MLP neurons of a small language model. Each row is named by its layer, matrix (up: input weights) and neuron, and shows model dimensions 256-351. Each number is 500 + 50 x the weight over its row's rms, rounded and kept within 0 to 999. Numbers have three digits each.
A block is one neuron, or neurons of one layer that tend to fire together. After each block is what it responds to, as a language model described it from the Wikipedia text at the highest values.

L4.up11:466492387520501608526473519529552514531462571553427477500473469528469435543446506481505480428462414503529443502549510508579458537411527521534447546469511526460499502580502501521524520475460659578563451460593580521553459422512501435439531538473560453540565562506452456509499509553513490463
Description: Final pieces that finish a word split into several tokens, mostly adjective or participle endings like Souther-n, beauti-ful, left-lean-ing, plus final digits of numbers.

L9.up72:536496595554530531489477592499516530526482515528555514531497547516382482591422508454539471495446435513543457459463553495602457520542421543501378635478520509510523563553496486529418545437515515467571541492566504455596441431515415493462524522427512525431573444512505498456472415557483395498
L9.up180:566565475480468478446513526558559472528560519478384512433546535501484488542455552468453527505530521555552428515531544504633602431552607527521548452486462540449469460569468494530491407550441524408498446405515490544426515504498437610445492480519430515500559460482491558528462493403525418483
L9.up316:523469385486486588505370476450546452500433454567525526422511469515570518518538430529492492457469508613517478502559442520489538568499538589583597498437513563578496469487490464383468411534467494552463502479529473431537460549428513482467550462462530422544546487570481454540504542480445448553
L9.up348:440444392540505509507489549471454521537495461550520492505620434488455488539531531504456425548510532541550511507530607503505540417384447489412449483500552398485592541568569528486416443449503495506477626465470460487422436434531541510527538485510484442351552507478480570523426500418556378588
L9.up473:530388561476479478534626566483499540450611547489557554582394510465502394430443533456509536493409449409497491466422486519536558492446503450470517434528542596569496489494468583568483532477507488509533482531500441525547482426417419598514513493465516494491515513482532590542517563516504449544
L9.up521:591523470500478530558522511513509472402412445534479441454481497480433514492505477516472508530566404536468518475453432612544507421402400469352529557456464517517573433536583556487466474557519529494502498498522466433483545392563480500502565505496454520501465493443561551531493434438569508515
L9.up662:588441485388518570621536555512524495492524541496474459572547509488540491498637434520504454445429543558468536559357532420471556552563371478470518460498424586486482470550474495507487476494456468420467513537423411471422543533506516472526485472453513558502495528469585548551573503494550476411
L9.up787:492466524477454485458493434505541512501472501528427454452554541528568575572517551522491521546531444501461487497392442476538520491500446481472369537458473600544555492441446524514571475445440505400509511535427482437584416531491552543488453475403479669406479445418422615529529521496482489522
L9.up1183:466529466499348494469484462538488464433526498544520516573459485493564505533403524481569434483394542477516446519572536546522399524520495495492549498470471455604482528467491473413398499451580552589391502463505470508501439521624446520608501543499541420585467456619530488443480522477478475498
L9.up1186:476426458517506540477493519476594443518532382500446438525529532573425563536512431455451404465436466430482458509537400430522473520534451489516460490504521537535575550498512535410461450444551476531486369416456519544518545472449456475552433521578583505587490502432465584575548484574556499601
L9.up1262:502429432485521484545389443529577442521474532449586587477508484463480507523472475482554537503497400469573519452449463540499453501492505448539442485607525495632416599518441538443549509518553533495463610514491477483484503498410480530519538504494504493443516470511541509548544505494412453576
L9.up1529:525534393495450449439564549628486445498380416556569515524484489509532490469465513482564486510583417473557531573495484504485432569530493499511477523498526491490536544409525471453474516499541480471438486521504504485558381555453477481594634574533479453542562422507495444498525417524484501555
L9.up1530:414510510560491416484588491486527428468488493562425469492496427530576483499488503509529497468548539598549550398469481447513612496471445505473476450520347486503544536511491499505452485523540504439514513459486477445467455383516463403446535525443475515518495491420543424551524532474511454500
L9.up1674:559553508433586541444414440501464406525514430571477411493500463498501425475485485482522475528474489537450526529460382450546487488437560454512542551482587505446473465629493466563479435488551510543543519486404592525482555454509493422449550465467457452443501528379445621560466464454442476485
L9.up1752:515436505432504511485561507476470444542600539530610435512493446527465484541499431517512416462419533549457403566585535521515453497485496503497435484533464557612453482503528522521479450458549512532504537532488470488539485482457574336485444554536539425420460449462536542471415559517513452512
L9.up1798:411562453595599482573526438414531533395482433512494558568533542481528486567483522440538515461435421557389468514648486473511428464552488485571521497495586451541540518586553580533482486445490499468591538524476545518448524527522489431481567621584585484467486535489449566465499498535543447532
Description: Word pieces inside stock field or row labels in Wikipedia infoboxes, tables and census sections, such as Ma-x-imum speed, Bo-x office, Le-n-gth.

L4.up474:541585502488501548429447412485459515484498551529487533518571500456519515514503499466477404497520425619600446619452463533457592461493588540454459518503523506408495500486497552465551469506436502593554558440508599577457438619422469440517502540439507493424416467476568563416526486489484521462
Description: Mainly the short function words to and at (moved to, lost to, from 1264 to 1279, at 1:40 am), plus inner word pieces like at or ation in Treaty, Featuring, National.

L9.up121:539500567478427556524485573528425533508532462483449518456532440480616518398450459526433497473490501353463543493467486381525505512540467490504541470486497450476468500620442468566513493449556429465478464553511519437562435469489572569451509512490539549576493563478522456380523455522477482497
L9.up377:545408475476513496603571423517421560506461372558494475510447497507541528423431563517507494490569483488503454525522456468492512502504512447555497554497540471487500526533398428447465410499438413557481405497513510500516437523559444428433622460506432546526475501444598508486539548449406480557
L9.up477:450380457595487446534501500490484481493517445542487534399530483491516484443461536527551524419581423564498553445589509494474495601543462567591545558482583415485509577439528498541505587541498439497501558498460518531497468516463426495465534522483523509484586520576396497571470478576487579513
L9.up503:507470496523566439531500457570524599517463566480476549425461430551483500561421460498531482489434485584483484588551428443571423616498482425392558516421553547499533544518491548411620528456523558469506432587533506534528519526420436470527556523435540555535405502562503405548498442535495529444
L9.up876:465432483565463463517603531508485442522440559533464597419495479508446492503532462477462563464555465538476476476585475573501557534475564509404461513461645446489536557554422632474541506448511468537494518464455594502544576518449538557483502509513419458519415439461595550478426541450482548462
L9.up941:541525477426412507435545475510491435541517527477429528439445472472460519476461445562556533483390523389517413541512515514503485553561486434521498472482566484568378398543494534466486561505567345442543524548500559487546432449482444570416565447516459587467408537460590516471464540492469555542
L9.up1276:490484511471556526457530527512493548526501472414556466597558500541581407532413461487554400483466591445497550540427510534603438495545423492454432539531510474502573534507522588511524514466500479437527509508490511502549467519572497432442535488425444450553435472543474454465564566524499413471
L9.up1309:488433523567443474527528588533473408517467464461488492481527443586558447552522591465518529451486501485572540463439501395378615414492511521452518500486568522491489508501521458550580478462465520515492524513486474453434490454561549393491482500496556560473425538409470460450552492478533538584
L9.up1397:406533481487414572408455528507427570549535538466440433513502472501565542473510457465489527472517408501525513373460480425402464417532386481533538532438518439481422481505494596524449506446532617466520505513433410511512463464528649532442539545396421481430550499502466474462497495465483513543
L9.up1415:492471430615491438613517623464595400510417470454484558603484453426528478504475434493448505545497490501442506477552532489496542481462548499499488529599464527475443469521586569426554531492490527573541463378471428466504516446433484426404570539468472576499450552485473424532466507491518541469
L9.up1536:561574439417551571495512428544525456482445472529448458454490420557512541433431490523401454533493520495456519510448551503458496406500479563534470495488524489452481608445391539595480559544495499452570508493511484585465493470529470607514445500449568476578579496417484562507533521482572504473
L9.up1696:518571516523493569554560577426509521586448488529493448554481536478484444455465496555466400553539519504463465462388490515516490648523527478632578481576484484435521482447507497607524493454515436468471479362531487526490436503463467514451593482548572350512513477526465441468509517551392546522
L9.up1701:486530469474581504563453547444522494514516569514473482459473526614522497455314457501549467345416422545428483460541526499469532451567399421527540436465467479484458503541511485426575499433527462541513463496504494550539468506613463547489498551463451568459471501546464442406473451484452561443
L9.up1705:461446538443395563491469481556535428534460445534457452478446585449567504517498563538468565450455539498611445489447405471464497479436421453398463395495503413532591492534526465494497550453573494524564508621544572578487425515659459443489489522469516421467457535488512432447495445518465474449
L9.up1739:462496418449524592505438541451424501526391509467514472419381462457541494501614518460534455506491526431439547454465421483488543501455479492497549525498349510531529510467473548557509587467439506496437468411473589556500410418529492478465579455460473473378458473472557437509482503510495478456
L9.up1760:453481570525470553540478426528386472515440593490486484406457405509547536518428485552454544484483447517413527468559595511476574552451472424534553460444519473494413547558491517484535525499493412443412550460581514502578503553427597499512540495578519519504474502458553580451576538541479463480
Description: Commas opening a parenthetical or subordinate insertion mid-clause, often right after "and", "that" or "which" (and, in some cases; that, despite), plus closing parentheses after article-title dates.

L9.up38:523506487501388520472558465565498543464533424522441518479589530497537521481503603465519462409407569430408481553485453579511486447485535539485475510445529454486513501504464515554571513545512440503507476570512459467504517513482552526525528498461509443473469522471571554547473558402492498512
L9.up93:485481504609523580521532513478424460518553443595496486485499444544437501493303490499485566537458548554451517439478405505577485556472550472543518407505459494505478539459510398437511500506509429436537519520568566483521492461523464582506515553519493523529450532497589530412536539550429559465
L9.up610:515563465501491485580517492480502603444535396629491443524470570443426511542442608458598515551507624484360505533621502488478436537543530545435431520541525491496493514522532471399454544481542520533500525560467396494531490489529487517451540426492492488429434481482524483630493496542542438472
L9.up722:496561458504464524455524594504495464518557549527461543383450468424448467487505549602566445475502529506456538489489497501507518519509489433457498483488545396486543509474473512504454487557513518460491582554448521528456508549514427510488576532534505474504465454477530480421470456540473519518
L9.up800:456462428471489456431481542465566524561487491485501513592454531566615608501509477509565538480490583489528453463442436395464543483482518478420497493445437462520517533512489503473542540540457433497433561425519502464466514522410447532600494491498455505494564499481481431506403495543518442502
L9.up894:561472512501511527514504461451537601543562541521587480503479509513648507568501543539505564550583552536556510503451453577560537556527419530462465581499462493545513591434523463466532576457552486521489506475502548527543517508519420617481538472539471402525444557548419417537455511392456566573
L9.up907:495523520489534487544436464564536554454460535518482458460477542585546406549518576518543573484461471586509560491466561484462479582533520463437452498482525467569482534382550546500492591503489559590490593484465490437541562539486456498461570530492398453466557573457558377500492579535508593493
L9.up1092:612468515441497586467447449498529464445557559481549474491467569519465498629521499483513556437502398561420495535591422528502555445515491471574608489467487534478561473509605436551543428517558537462363482560481589558496511642548479425501514517563474499452527535489442476489495517531591487507
L9.up1233:544431540530530524530558596503545551520421514568505474413517477476486528382450406468424449456446477515453402475444468516443524516426497563515472500470425523559445603446504548496508525516453448452510446581503539579493485554541414506472428520547449461586500506511477477506568479581508517531
L9.up1493:497535557456527445487590620478556471604584505522497450515604464476494426513477553447551525390480503453498470550487502488498478615474508516469517487430485495515450440516411510513616498554475463458542434480551497506458527489517491533501500471487474472480518543442487435513451505505521485480
L9.up1566:515527425479550497446625560448475574527460469495486403433546552503517526539432613508492436466413501492461505490539454582497537546422470529485506471407436480603556490583537464558577447480466417476490493529470497495543525518516567458398539521495514492519501502477431453576532591450509539588
L9.up1633:499458473557470523551553549496570461587571536551485459415559581501490513543443581520503514523492548575636514548436573457520557538486516412574590620507475489601511575509527513586478519467580472456494486417472501577532517564508471447525460515453512474452417495442477434517519593484593440509
L9.up1683:452471365510478564458500407415540507499458445538566410490513513541434572539448494477451502536439468595540548526437363550614553578496575490503502459513438461553523567456434525492495563505447355468466492509509509520439541494484385498514472469552513568445439432525565476541584449437504459427
L9.up1790:491461613485482560513505417582632575497510459471551520463489464566483442462526590492543511558476532569484537541479491491535580507520499484514496549392535331434509527539477432502491505560546588434539509468502533516371571490470428445529527460464477469419527472543501544522369515467512513402
L9.up1845:472561565469582588562498419512501432523507492551535543488586426490426380489499472517544522529450520479507576515467512567550550519411444464467484566427560485526508529501356502504534494526522450461510507457457552549467557490537534543497492425404392508428494572511520549524501463503457348469
L9.up1889:461501447468513517461483471381490507588484543534598440388518457497460503470539597570480484416407484514537463500482420594581567484565507581459558583529496548555528577504429480491428603487464489506473547516490452506522461454489467464462494517516425483447544535503510474541528565474532513613
Description: Final pieces ending a word or phrase: commas or units after counts and money (764 people, 6.5 cm) and passive participle endings (planned, configured, damaged).

L9.up44:536456482467476459432475566475464550560425544572486483536490505529525494541544603455560498568478429575505590475565613592501492442534532398428443542515562447549504496466437509485559529546538497467490392515454490588578479472553447547520490471508554560530409496422618465548498473446568541489
L9.up92:543512479459552452507489518508547537413468410525434566370523465503428496537399495540455380513600476606521543459453540549535513404464493519503553560500468533520488436518449528509558469508561487531496572505510507541338381508493535598410445454575603479446492589486507611513474488529551410461
L9.up147:515557514502575426476580556591453477454457545541459491513480524503490498566516516358519415535487555469561552349475524544407549546454420537484477438456500583467475489447506509542559503378518534506504443531509469489437502445529512508545553494482524445511484477462538498485476562507472493434
L9.up438:542481467561459569434382440560584614546499500506497510462485495472496529471545565414444506543550492530497519519467517513472474479488498435546425456618507466557404590493476463562446492508458503587479495562533515496477388490502509512494517508447569506586580573601539494512487516519527529444
L9.up494:476412490500541431468556541464479519435446460503463449329558455530496570482458549442516577466525410471458549473548552486485355520458495452438519566462515523454433439470366528493406492480515518504560437513484534518458550431514472544501450442448545478509471521537540537522414533437402534446
L9.up508:392467487472507460501478496586524482450450498535518493467626513648503481475487450515492469486580379528524543458473594543541465446448406453384439471414454504599497417500483559527443573511454540518434493492506447479544494473395579489542532411474528423545641444552488484490441492495436458446
L9.up772:420488466485476418443504422543440586476387498452613432493489517552461451495614528505532476515511468518479500499457493454449524562486532481416411519415484495500455539574519571483476483455480440530534394455377529484461404438539446521369485569517428528507584549492553492588554560441560533538
L9.up773:460520541526429556513439426413509484486453512492426451561617468493520614467498519501528544465394532438430510540482509471525449470498461392436415460445408430539490569462390476373501478501496505480655476403558459618626481500440550605608528528528427414489469471550553609492508524492551518496
L9.up830:439519472565491432502450604471479413527428565507490454440465544609530525463429526472504532474552511520480469524550507535467539453528459498627508488472399472490488436545457551485496499498418554476537450510451437534415461460442582574487382546467446451521575445528540508452445566597538456529
L9.up902:512533474471470549463447423436452500439515565532536473478452522579553487476497384475566425495457475561494638459620497571502515503501460482463521509478490537540478410493512530565521515483548471413464486454504572448419496549539461469426501569485567447459497450488559600476574516535434447408
L9.up1088:476552490517509479451475533502484512595474438449464516535575484470527523469460580539578499511374468531510548516483514422413536492509533537440476579472430527485491508465449536549465396460546492506446469387495565580568540540514537511557506501502592473493587486431520501511373486503488423573
L9.up1275:483605533555419506514573475489430509504428447546503477523494486493554520543572478532503511429487592475529538528444415533401434475418444494441543505450509458506395541459480535445466533509475461522466476518435534515503448448434430564514550565489470416574475467458533646492461514512516467522
L9.up1383:529393535394603508476404612453455441455543440506383584457556515545500505509411523473400513520492530493584471534503481536602460435528538517549464424542479450466533542508360534440473497503506545509500468449529502501428553478469494525498442571521483512502427473511517597376525500561451494564
L9.up1471:436459426499477409462441485499528511506501568528463479460501473448413508518500488502400483554451554536469511488499503557516570551478513483486521483466408474553520485542495409487506534474471558530556442572454604508477487504482517567503574553525531588530536528590643478471520511569521483528
L9.up1576:514539447461519554518512483449495509535448507520451440496508481497485424482376490494508507492415437548381551614477497522415452437401581464496512492437548411544439450476545482491506457501531453509547620507505461513511436520487576490529387599535535449514425454460539520505472369469453503466
L9.up1797:536482417572414520537423567438525496516479435450514539427405491529521467415427588496499431524465477493466535477530536593544468540486461463541388445498476395607516492489623487576483495520467479533470561436466545529561476582483510480559458425497570500522495491441479482498502513618431467541
Description: The word "to" after a verb, noun or adjective that takes it (escorted to, right to, beneficial to), plus some "in" and date commas.

L16.up234:364420432558509459569556517498566519514509579482473541540530477481455488501533504552493531539568555547554509457525550482571551532489520464533469544516477464436454485503520455519553469609509497470565466520440471464410443427493567456511424432513573435482473463482513491492445552459489535432
L16.up273:553469520576450430446526583493487485446450601573501454553501488500486538542419507455487550564510462406582458511518554522536509568460466514398533605480463510474594504555516535555482498456611467510461521522486380575437602439512446553508558461615535499492516522559548454525452541566548551574
L16.up367:496527529483457467486571580527523428517506490522508499445596386533519518533475487498473599593422404502491569443458567542546520497637514525459440418606462475466517545492540517503563537493507416365532412441483490548563512488458452477535503452556571418471534581389474521405529443503546557533
L16.up1811:649463479481512482489471457481480490423464596486575561459560497472495519608513517506504571466505534477470539449598490506480438503615509486442360524481446543460523434513596500531494465592543486498576440499498506599509508573490582412503518496509563472550525456529552371512435531484518511521
Description: Mostly the article a opening an appositive after a comma (Edward Gwyn, a merchant), plus endings of adjectives before a noun (Span-ish, reti-red, assist-ant).

L16.up180:560445448457456527560474409552553500515501451562409499487594475462508490531428531469496524457549549480486586485442533512524609413537468503487497444512592479465424540537575529528455580553570490479412547498546498506442479452551502512543623507427570531479474461502448633496484446516510584432
L16.up764:511542449567551571511488512426498506532485413496573517487589564507560468489441518507464501530485529515502494528516521409555536505590449517468479509488462518459484474544514493534512498439568476427529550449437562505491484512603539475471640454547511457396562553533486447377436524488430515448
L16.up1307:525507483452517457453495597453498566502518534485491467499539531472540476466482520487530466509648493439529437419488496462440497374444494517483520513481473524394538513532581533500433502560421492475499486600516519522501567449432501540594574526499554433474542517409524543436463476348488546484
L16.up1490:531490592545474523472516457579502511502586515588537467588602527480522548535446526461446459465557607480462447469477503467521479544568503494463513581642498501513505568443500498567554587437568459526505508521446472555384472518535615531523533463438479655548397491521471552497531576546445548522
Description: Past-participle verbs or their endings in passive or reduced-relative clauses, usually before by, in, to, as, e.g. produced by, built, set in.

L16.up847:531555561475498467430474444590492448599378454512508478399509559579584430641474506516467487436520574488516479482395555471418454585521445517525569497460426427499615513563464508534482386504503551531485526574526544496450484562537409565614472501528492516497495404464526429533474392531506482557
L16.up954:374526501417550443559437475494482504507446452492488543514505460492524443524472514523543481415585519545524535508554490472473575596485293521577462601415537358509533498486557463525541507485424478428450511596485487521428508500543482445558568384477521501454554513494461470466465555592437525440
L16.up1286:463500465522421397537530382544522498477484402533384543406522505527500473609571476532572468451469459494558550451562534455493459525531519455419513515428537477566604489584496517464484551466433591525518488495527440561436486461473524469524621494486528551442542497587527511587557530571423448391
L16.up1821:455547501464521548485500429502569469467510528605578498519497420491491487627481573483498449417526546500429502524561521550478472630437491532533435590417501308547482513487451447505505470546490504458427451529620528487509518516453414469510479443565487443403585549545452382527523554556485462544
Description: Token just before an attached s suffix: apostrophes of possessives (ship's, it's), plural word ends (sympt-om-s, student-s), decade years (1990s).

L4.up293:453526403501501495509567507471511552466417527525448458533399495474565541534512476432565478537498403412464480498460525588500549615417501476469502412496559520423423510474466592544505479579506522526486515461463551508542489452512515514438505606449497509486486609614454499500539483508490514470
Description: Commas, and sometimes periods or semicolons, ending a full clause before a continuation like and, but, which, including, as in "over time, but".

L4.up903:503493481544479486378519459571537519420483525515533487547520542505556493542516535568534465532483479478541513595547534457384449555496494569446406491513509425509456467497372577479517461416546499492470506579452501624531466515582551467499416464451531485543531494456543508539398497442459452499
Description: Apostrophes after nouns and pronouns, mostly possessive 's and contractions, as in band's, father's, it's, we've; also occasional mid-word fragments.

L4.up1567:475521454611518594516515500498527415476469529440495386580498475499522410485478463568516475527441444561507457556557447473556484471550562508549487554524511494545561446516500475417476414511548484440473446500528471442454502479469504480560530471489501594576547469428569593441539500433483487507
Description: Tokens in the header or early cells of Wikipedia tables and "- Key:" infobox lines, such as "| Party | | Candidate", "Team", and "Phylum:".

L4.up1302:416514503404490464505477448578566490483470464498525549481455616491439444557554520573510505472573494515572474495438468469485506491504506521414424428488449462529521481546534602545491493584472501477503560449464447458554548554553469524505438506564547388477496429592481465462523480528439501465
Description: Word-final past-participle pieces, mostly passive after be/was or heading adjectives: require-d, form-ed, used, released, excav-ated, establish-ed, often followed by in/by/to.

L16.up1197:476571471556579402398523411542492491512535495461486542447566434494566536509461510516485553554477606417532553523454501478492523521461462478449565525482450511497551426500616505499451417415496502463545580451501496492466347510532541463549491584566468438552469495462508557490527481477514447511
L16.up1205:439515435540555520494520532524519552540547445531470439509568531438451519363551501383435456459560562480508494545494425497518419551528436512587561477430461491522499501495582536444551490549414420530450528450441527469430507589381496428570410489495462499489442489520516542548441496528537496500
L16.up1209:518477426566539561523466513402576443519497478464457489515419492451492529492457505442461508538498538468530564448516432462480475502575397407510553507537456463449491547564437506548463554524586489520547591479464559497481552527490548471477424545492500464532551520489683487454428485510513491527
L16.up1356:527533454515544542473510495495491532516407431526379483414575470454497520486533524501465512407533422436494517518405639489504432502545360556463522440387530547573448489524569509560546505448483515433547527434562510557424587469496559533575474517556515687462533502476505581470490545451499467557
Description: The word "to" marking an infinitive right after a verb or adjective, as in decided to, had to, chose to, helping to; occasionally modal "would".

L9.up207:542509442562515523455499467530505466426460455497501555522546433432540537559492461457481522514520494508479571477561513462506544505452496503514540458555523495498520601508528550623478412576573470556520513435458490481593468458532483528476510463459542476570493527494519424521533569534547477437
L9.up561:461513518443551573493529480524427516454422465462462509468586459568438473468529565522562507534575369614478568493504601557494511473490500472569481537462481491490539479467487505459506484407453433505587565428433420527418554471480546580576526557506526480426534412391487605564444550482447552454
L9.up582:471443502601459459464567583564595421497520486512467513553501484509442405554583460504428504534479473440429490556423516536614583476507477500498508551508546510504453400439430496435514435516533480458537519518489544593476413471556473460543459432507498507510537496425496544545528544478467456493
L9.up747:526530559494456482400461581508536504516425342405508485525649492409479522471482473527462579551492515469591566540481540529445534497501494463520506575410398528516503535497486474527466497489471462519539523549493540548521480479506535438462499555498514511553529600475514477483501532521586479467
L9.up976:447491479566474436614469373491514576482656521519448520509458457507497500414512460583563534505609465496514504443545513586521440379497440497465542466448490443546526433528473618462512475403580486511414487528493513480526494649496515506661519474461589511493494514458526554483612482362460544580
L9.up987:474495470655401480479558497508522518477426463423555388474541579458558523509519498519536564438473458529485501553508414509448515494578472512509434518470435437453513492520478479480501524489484452466509546465478582635533428491539527389495537462466512443497496534452469531495588548481564481470
L9.up990:414477454510466488504536566490501506541340503545530489601470470623589592437478440433481527523428402583435529564530525506495548422501460551454455469469646608508547498555541413505561417486570539451507501572425538563413557538507519473493467474511531566401533468514530461509429561545367517491
L9.up1029:482448508477425590451500491397511471458512455498485508485592583418409536486523490477371507506520508480469473452486615467462534562482498528546581521594469488570533518519414480478649483438458442443526561527489551552545496487524493585545398529493495444477526516534460429487589524518505453493
L9.up1441:481545593475463533509496570480583431511485437475504509530551546477458519458462481561470601509442520492522508571569507404384483449465473499493556494484534532477435527562576507541529440577467538459419461481405560514532475497509496564645585483512492390472577605460469502486536561594566581516
L9.up1448:452626441554444544532505545548547464471585536533515495559482499525449454443516469555501544508531478455543508480483592445501472577480494569501541494470498511547436556612560571554531414425527552510548482447549492542480519545473578468535541491477513604548522492508469492591491559454523442461
L9.up1514:523537511433520464405547506436517471477437505527474495494507458506511599556468438506436506557476503605496490446497436584465460478548520599439468450438452500474550421497476515540419549492553479544483465589500378463524592508638541474556448407474400486510406544339508519510515538521491470470
L9.up1542:421513497376503513478509428510465567391497507463438508535470476535504537551466494523457483464518483477552473517471474545518536514489560485436483488433506537425506504564512462415396446442507469385431489484554489511511440477528447456521500466528487554564467575491570479560522501485517525533
L9.up1545:485523496492509422446442473522586371509532475468475473526508535503536393415516450495532515496549498523421614501492539524443436478480499486500494468532498561572474518451501530489408500380501466452490500548456540576548505521571436454518491504523398517478505498494569507546508546470521526548
L9.up1667:506443535592483517470422557498486443458543507514486475537480493448478474443449517496551533501441476562432517483495504482507485413524435497539508498529459486555471441445472509477504460408562553470615544514476507557552389523456558521442486578478458523546509574553496391511479498498543559496
L9.up1822:449417468588557404468389474633502501530430435582571452603497454576473435402492406485486605493453395524536569613448555451466480494493448545465540456510459522494528490497512447488448508505540435486461543506571453537379522501525536449582504383498503411458526515528532443542457555448500474547
L9.up1897:536537480496507562538510505517468517505466437476437400470494440522575542586494532423486509371498505495567520576429470516522481535591523531455464565472466455484571498484334571559460416495486615484488523560418458486568567481491496463532533535409435521497468561407514487522451506430525516421
Description: Apostrophes before s or ve, strongest in possessives of places like the country's, the nation's first, the world's only; weaker mid-word fragments.

L9.up173:512488585497447486502524492535589426525534506529510489455431476558470400532498497503545534523514566454455454550475601428479584526516567516461432599375546546422589451527468472512489533489483480518489479610459489488520602527434564472425446527527457456494500581499518478476498546444533574552
L9.up244:411477468406556483512600514384474434550617508445451589408550483499503516459396516480468463500550476526522474519420511544518513532486478533591598496481502497539558504565480481588453487578556530476550479512530514521523530471471458521477534550466468499508592511459501455548557501483514497518
L9.up263:465550449425591466489466471467516521508480568526488470465524595476548461602446493549392593561459516596499490461517502413459502448419471540472462444456527451494534429462541492398543469461533568576488433492506478532507437512539579472570537521487578491457499508456509470545563504500557603559
L9.up403:513526538555555533488559513460514464511545507392432462554465536498494593484525398589466510512500502495498550585541498459464457531541474496408429526557462410441464527564493460483591459554497571442601520573486499449571533434473429526585451536479477460477514501410476537480526477504463461455
L9.up489:499504508507434447475526553500538452495480560482517497568460462438509575534355494490465508463481512482568527452427547527578488459476460532543584515530565539565528469580448542613464509563607528504519498584535505447438409546498487499508471445422482538555498500534414462516488546455508488514
L9.up658:531569465526475449539519452474558474434485529428468451459521466559507465428479408557558575534533471514340479526562404434565464507381438510540487512474546556496557460435450489611514432532475442414521325480509458526525514573457497491415557465438487367562541477433547482601569503561433576488
L9.up705:487550471538469494469425536485469425406541458453479491451517458499481481557450468521532539429514481556438444538523445444538396579495451514478419494431533516546507595511485522537483562508528557495472510578516489542510527503504590568534481473600568466529502586550453485660598430413436472510
L9.up834:469485538471532599541575482421502518565479445515512526485530516438559524479489521590419585495480566524504391450606642581457503480539413488581495500528466535560565445423480536413526546565562598441594465465596453485494587408538465525456548636433550521535429615583525435445494545466547487482
L9.up862:503539492438483541534456468427504496539470495489434407509538485462564481536443514549470581475464538447393472545504459475477472600515501590348487550486507467504539371569506471552477574521525570502479563476449525491605385475539453525459486528469471450491464571534448536502550506549557475523
L9.up872:518455542526530506485484563489565570545458544533445403521502580546489557443510507560453498491402510596507514510490570537444529554578549450478408520527544441475465423535475455418474594661565482572508551475431491559508443473531457518464536525515505561479581527473506436441474490488522656438
L9.up1157:512465495495535450521445508499475444510489500486490471545519503527466466508439440476486551569511460496474571534531490491595505507392496447489413529482467470508483502574444528490442457514538524567592475543441459521497512409383577427483466515506567585515479544484460473447508524474498563472
L9.up1357:476428453548470472614466479457418508537562475514527502417527455513463596514419555586611477587555471525508588490514565433463485577438417495521459589467548558570611533424525517509552583520560525543442483512508521476478506489348581419471467489461589563506505555530622498438537468491489519488
L9.up1446:559545504440490485573448495599446502481419509532501534509554453512493462473447506504437477513395384451435459534431573455511546519503523538576423563480532562466588492598531489439456482538489508553533353499540434514505552508400530465418450536465511468507537539517506443542545491504492524443
L9.up1456:562524563511516516511575491484511468522462425455456489523452530448522479527492459504568514569471619480503443609519469530451541550512513480479480434487529513407535513586570472695421530596490519605456518525515567543573497448504525541458498488469464459451387500505521557616454475610610441403
L9.up1711:465488609519485499439527555464487485456600441456523456470538523466450543486475496434525464472533447558459443459555450614503544555512481549507464556527457436535524435555484399493574557562510465551533510481578459507568499431448565554519437435460521523547546501494532565474559557511530519466
L9.up1751:547427453545469496584406453483516505553545582473513458454484568501446503461518574628525474575515419515475545518489541482598616585493547532449409595499496501509567496473416415590479531549487528571558481458488522485508526425555533589402534431538525463548536647425435522583510586444552496437
Description: Final pieces of adjectives and modifiers placed before a noun, mostly nationality words (Brazilian, French, Irish), degree words (most, more) and adverbs (generally, totally).